config.toml
n_layer = 11
norm = "rmsnorm"
positions = "rope"
rope_fraction = 1.0
init_std_o = 0.00454
init_std_down = 0.0028
optimizer = "adamw"
beta2 = 0.99
decay_shape = "linear"
MLP neurons of a small language model. Each row is named by its layer, matrix (gate and up: input weights; down: output weights) and neuron, and shows model dimensions 336-431. Each number is 128 + 24 x the weight over its row's rms, rounded and kept within 0 to 255. A neuron's up and down rows have the sign that makes its largest values positive.
After each neuron's rows, "raises" lists the tokens whose logits its output raises most directly, leaving later layers aside.

L8.gate334 [ 78 157 113  81 144 111 118 110 164 156 162 102  86  84 100 143 160 122 118 146 112  99 147 136 130 154 112 164 122 110 110 130 130 114  93 105 114 131  84 152  81 113 124 154 143 163 156 145 128 117  93 133 138  82  94 177 141 105  80 121 106 120 148 171 131  99 112 132 137 129 109 158 126 105 109 114 123 139 132  92 187 138 132 164 131 142 148 125 114 111 156 103  97 181 153 139]
L8.up334 [ 90 125  99 132 127 141 129 121 154 146 111  99 100 130 101 129 132 144  99 150 126 113 134 109 118 102  96 146 121 126 109 169 159 112 112  96 116  98  68 146 108 144 147 151 113 108 173 121 144  93 101 133 156 109 156 144 158  74  81 119 123  94 114 178 133 100 116 137 129 130 135 121  96 111 116 106 128 134 100 112 202 164 116 126 120 203 152 172  87 133 173 156 126 186 147 144]
L8.down334 [151 145 166 167 123 116 127 117  11 123 123 101 129 126 148 120 144 110 165 108 132 150 140 124 132 242 127 114 129 125 149 111 123 141 114 145 149 165 125 123 118 139 138 107 129 100 103 142 114 167 123 138 110 144 140 137 110 147 133 125 149 155 124  51 152 112 136 116 136 123 132 122 137 140 115 146 153 118 111 142  88 129 122 115 138 108 141 115 130 140 111 122 120 128 126 128]
raises: " (", "'", ",", " and", "/"

L6.gate985 [ 80 109 105 108  97 111 108 133 115 136 119 150 139 102 105 143 141 125 108 126 122 139 160 117  64  98 110 143 115 123 149 145 169 113 129 135 125 150 139  88 181 134 157 129 132 117 106 128 166 153 134 158 140 110 145 138 191 102 112  95 150 143 137 129 126 148 193 142 145 147 102 122 172 110 172 112 149  97 115 107 119 136  82 139 146 115 123 147 103 100 117  96 125 107  96 116]
L6.up985 [145 139 108  98 128 109 130 122 123 163 100  94  98 108 143 103 121 165 133 144 143 157 101 108 109 110 119 139 110 158 128  85 193 122 132 116 163 149 154 111  63 128 135 114  91 100 105 127 141 108 109 123  67 128 116 121 134 115 142 154 125  86 106 140 124 105 126  93 124 126 143 126 146 116 118 179 161 113 165 111 165 190 140 153 114 160 127 153 142 121 128 136 132 162 153 174]
L6.down985 [162 134  98  87  98  81 128  89  84 157 107 160 153 112 101 109 134 122 133  98 125 151 138 117 128  98  98 132 122  97 139 116 126 122 136 147 124 155 161 139 140 118 180 148 134 117 138 108 131 116 146 156 162 190 124 156 152  84  92 106 164 105  87 156 170 121 141 163 137 176 125 133 134 119 165  94 150 185 164 110 120 155 121 155 102 117 137 159 118 137 153  75 153 129 110 134]
raises: "board", "ble", "wa", "so", "bul"

L6.gate37 [156 145 123 146 122 103 138 121 105 137 104 164 130 157 146 144  93  99 151  97 112 128 142 136 173 105 151 122 106  82 103 110 155 117  91 143 141 145 177 100 135 128  91 111 104 123 109 126 104  98 113 144 151 150 105 122 133 142 146 126 133 163 122 159 134 160 129 173 122  94 132 121 122 154 118 129 111  88 116 117 113 118 159 114 135 159 151 116 116 101 125 130 142 158 130  92]
L6.up37 [136  93 157 119 140  88 147 127 112 130 111 134 107 103 147 148 115 141 140 111 145 107 141 128 176 108 137 126 106 139 126 133 124 165 144 136 112 131 177 132 121 146 114 147 113 127 130 134 118 164 109 126  79 149  93 114 132 119 122 124 105 138 118 132 110 152 104 139 122  99 159 118 160 165 156 135 155 122 105 110 107 155 164 155 143 105 167 125 114 134 139 131 129 127 127 125]
L6.down37 [146 111 156  89 159 161 149 113  69 145 127 123 112 125 172 138 128 125 120 132 105 130 138  94 172 140 139 133 137 148  96 138 115 139 151 158 118 128 135 114 123 134 124 122 122 129 130 156 121  86 133 145  91 115  62 117 138 123 151 127 133 144 109 156 133 139 163 163 107 111 163 116 126 122 148 129 139 123 117  78  41 124 142 165 145  84 127 133 153 122 117 158 185 149 134 131]
raises: " province", " governor", " Governor", " State", " politician"

L8.gate374 [139 137 151 145 102 150 172  94 134 169 147 139 110 118  75 140 133 164 115 132 151 177 145 143  86 119  82  95  92 122 119 123  99 118 136 152 150  88 104 109 125 131 123 125 101 107 112 124 138 127 145 141  95 165 125 101 128 135 128 147 141 126 123 135  92 103 106 151 103 125 160 153 109 147 148 125 136 139 105 116 118 115 121 198 143 121 124 104  87 142  57 152 131 135  96 153]
L8.up374 [ 98 155  81 141 100 100 141 134  94 146 140 134 125  87 107 133 125 100 113 169 126 143 116 107 143 121  94 132 137 115 114  91 103  91 149 143 141 103 134 101 132 137 150 113 160  97 150  86 100 149 136 126 151 131 139 119  83 159 153 141 157 147 140 178 118 118  67 163 101 131 110 142 118  93 139 137 114 126  97 153 129 171  98 130 142 184 129 131  99 111 141 115 102 160 136 201]
L8.down374 [122 119 112 162 122 164 160 121 131 127 126 145 122 109 122 180 164 131 119 135 113  96 164 137  87 162 127 128 132  96 137 133 100 106 142 137  76 124 101  99 109 162  90 175 155  93 169 107 172 129 145 148 111 160  93 122 171 116 134 122 140 119 148 135 127 163  74 112  91 135  87 126 154 118 150  92 133  95 115 101  87 111  88 114 188 161 125 128  94 113 141 171 106 117  98 131]
raises: " nation", " national", " state", " State", " England"

L6.gate262 [140 152 129 148  82 164 102 137 121  67  94 156 167 157 122 142 133 130 135 140 159 141 113 128 142 109 122 182  90 192 143  78 121  79 144 116 142 106 117  93 112 113 143 114 135 119  96 142  94 115 132 100 129 146 120 102 120  73 123 102 134 174  77 143 114  98 123  31 123 110 118 166 103 100 126 134 150 144 147 167 118 106 104 144 120 147 142 135  83 129 132 121 159 133 130 188]
L6.up262 [117 136 110 214  58 134 103 153 114 130 139 182 101 104 149 145 148 157  72 135 122 131  87 142 120 125 115 121 150 144 160 128 136 142 151 116 165 145 173 135 128 159 164 130 150  99 132 179 116 147 140 122 121 107 159 111 108  70 143 133 126 128 140 118 124 134 119  94 155 100 114 126 187 117 163 160 172 131 118 132 135  95 140 122 103 129 147 103 112 112 104 155 127 119 144 125]
L6.down262 [ 77 100 140 171 109 153 105 167 142 138 138 161 167 167 145 117 141 128 139 122 156 115 115  96 134  95 146 125 103 162 120  95 102  78 142 122 134 119 135 126 108 124 198 105 155 138 155 171 113 119 146 117 125 102 152 132 110 117 107 120  97 187 133 125  78 126 117  77 148 121 131 112 100 120 141 127 147 114 152 170 120 119  92 125 139 108 106 144 125 135 119 135 162 130 124 117]
raises: " actors", " actor", " roles", " characters", " role"

L3.gate587 [139 142 148 140 146 142 131 150 116 154 161 115 133 150 121 123 130 172 141 145 109 159 102  97 125 116 102 142 125 118 100 141 132 145 120 124 144 114 135  84 121 120 154 147  99 134 171  93 181 133 117 120 121 112 102 105 127 130 148 113 114 156 107 146  86 139 105 110  98  85  94 114 144 154 134 115 142 108 118 127 139 190 144 198 118 152 123 175 130 158 144  88 125 139 101 122]
L3.up587 [121 113 155 147 109 134 124 117 144 128 124 111  92 126 134 121 132 135 109 132 153 147 121  96 177 142 110  85 100 100  97 110  85 154 130  97 124  41 173 116 153  82 115 109 153  99 115 120 158 145 129 163 159 125 122 125 146  66 123  81 122 139 124 129 136 116 123 163 109 134 109 103 128 126 140 159  95 139 181 164 148  98 108 175 107  80 175  91  96 142 134 101  91 109 109 163]
L3.down587 [124 169 108 139 144 155 130 166 126 192 123 127 147  93 120 129 152 103 115 147 106 136 100 116 137 134 100 148 125 179 155 153 162 113 157 156 124 148 104 117  97 153 140 138  69 104 144 130 134 124 134 118 100 142 148 143  71 154 129 157 129 140 147 255  83 143 109  84 105 152 138 176 163 139 117 116 153 136 154 109 153 135 138 111 150 132 105 172 116 133 118 126 160 125 134 123]
raises: " but", " which", " and", " whom", " whose"

L4.gate746 [161 155 124 161 168 132 111 138 101 129 104 149 127 114 147 119  64 130 158 106 139  99 147 149  99 180 143 134 115 105 135 128 103 118 152 116  96 111 155 106 144 129 164 122 121 130 171 155 134 150 137 118 134 113 137 119 106 111 135 141 114 112 134 104 127  89 170 166 108 129  87 122 147 107 138 130  96  85 140 138  83 147 143 116 125  93 143 142  84 136 158 126 120 122  96 142]
L4.up746 [131 125  93 162 116 121 101 127 116 149 108 101 164 107 154 137 112 161 122  97 156 114 151 155 130 162 104 173 103  79 148  91 106 155 149 105 156 138 130 106 150 117 116 126 155 125 101 130 173 106 107 152  70 117 143  93 149 137 106 116 104 121 124 131  75 139 166  96 157 122 120 124 142 129 149 145 126 122 150 139 120 118 193 113 115 124 162 120  96 121  65 140  70  79 129 147]
L4.down746 [123 114 152 108 125 114 175 137 152 102 118 178  79 165 118 102 141  96 140 185  86 133 100 122 150 101 150  62 127 164  97 171 145 113 113 116 107 130 123 164  97 168 147 133  96 108 179 134  91 173 122 119 155 131 108 159  88 117 127 132 126 145 127 137 165 128  91 126 123 112 135 133 115 145 120 107 138 111 126 135 144 114  86 151 130 151 114 164 168 127 155 115 171 175 135  87]
raises: " makeup", " %", " Results", " Result", " Location"

L6.gate706 [ 99 101 107 121 131 133 109 158 148 131 129 129  89 131 139 125 101 165 131 124 143  98 127 160 144 110 123 125 151 120 137 186 133 164  93 127 166 101 125 106 117 114 111 153 133 150 177 124 111 104  94 117 149 113 165 140 130  91 106 113 132 126 108 148 134 142  83 134 115 119 136 116  75 120 156 112 149 123  95 143  95 156 133  98  98 103 143 103 126  99 100 117 142 139 115 111]
L6.up706 [102 123 116 118  95 140 111 187 102 132 104 140 107  98 151  93 158 117 116 155 142 150 105 127 171 135 123 128  95  96 135 130 132 109 103 138 118 107 121 137 135 161 141 118 109 149  81 115 123 111 145 147 116 102 127 169  98 142  99 161 134 150 151 140 119 112 109 128 143 169 132 116 123 110 116 123 124 133 118 163 133 149 119 166 181 110 135 167  86  94 106 121 140  77 116 143]
L6.down706 [ 97 147 109  91 136 113 147 156 146 114 108 166 143 122 135 126 139 145  99 135  90 165 100 138 136 200 150 128 148 105  98 155 101 135 114 156 106  90 136 122 164 162 152 146 130 136 149 151 117 123 128 160 118 114  96 135 159 118 129 186 127 139 113 124 156 117  94 118 138 180 154 106  92 124 172  96 133 139  98 124 147  88  88 123  98 130 121 124 114  92  60 144 150  57 126 103]
raises: " how", " whether", " if", " what", " who"

L6.gate881 [141 116 116 157 112 145 146 144 109 153 129  93  93 124 130 144 135 124 118 106 115 160 109  75 137  84  96 123 122 104 154 136 135 127 118 117 170 118 162 119 130 115 105 137  65 123 129 141  73 109  72 104 127  42 165 134 116 166 112  88  84 156 145 166 150 119 144  98 114 113 141 120 104 155 148 153 149 125 122 112 166 119 145 124 108 130 187 152 116 127  76  96 165 118 132 118]
L6.up881 [129 108 159  95 129 164 112 134 125 125 118 114 133 169 155 130 129 132 121  89 106 152 134  99 128 148  99 152 170  95  96 128  71 149 115 116 138 132 180 129 121 138 118 183 111 143 107 161 125 131 137  92 146 148 126 139 134 135 114 132 136 124 172 130 139 153 160 150 129 153 136 142 122 100 130 162  96 117  57 119 112 112 164 119 159 134 138 153 100 127  62 120 133  71 126 124]
L6.down881 [130 102 170 111 136 135 124 155 108 125 134 107 172 154 152 111  93  65 131 127  92 133 104 157 154 142 146 142 131 115 107 103  69 162 106 142 139 105 205 160 129 127 123 136 141 133 118 137  99 101 100 143 134 109 122 164 125 100 147 122 105 130 156 124 133 157 144  83 180 113 134  99 130 106 116 173 111 131 124 116 138 132 152 134 128 144 131 146 117 135 126 128 156  83 143 113]
raises: " de", " del", " Grande", " Monte", " Á"

L8.gate802 [123 135 108 151 115 126 133 133 117 142 131 110 145 106 141 113 151 116 118 107 164 124 119 134  85 103  83 111 129 101 109 137 175 103 166 144 155 135 120 127 128 146 125 108 148  89 139 150  98 100 111 109 157 134 133 130 102  99 114 124 158 118 110 125 135 105 113 112 100 178 137 128  87 114  99 155  89 154 143 133 114 160 106 187 129 124 139 143 114 123  85 153 149 151 134 112]
L8.up802 [109 121 150 152 123 163 141 119 167 121 142 125 167 144 141 152 108  91 117 112 122 109 137 147 173 135  92 157 133 103 155 103 125 114 167 163 135 115 136 174 156 136 136 147 157 171 147  99 130  95 141 124 109 121 127 138 100 143 132 111 128 165 121 148 120 131 171 141 151 148 137 125  47 128 127 131 132 135 118 121 116 146 101 125  51  88 127 199 110 138 102  87 105 113 132 148]
L8.down802 [ 88 120  74 119 123 154 138 169 156 127 122 107 113 102 121 163 122  86 127 117  91 124 134 112 159 136 109 125 120 138 118 118  81 120 158 130 143 175 128 175 149 132 135  96 160 134 134 104 148 108 154 142 124 113 122 157 115 182 143 127 140 132 131 126  91 127 171 166 167 135  79  95 163 133 122 134 146 140 124 113 115 183 135  98  72 184 163 160  91 117 130  86 118 110  89  89]
raises: " best", " greatest", " final", " most", " largest"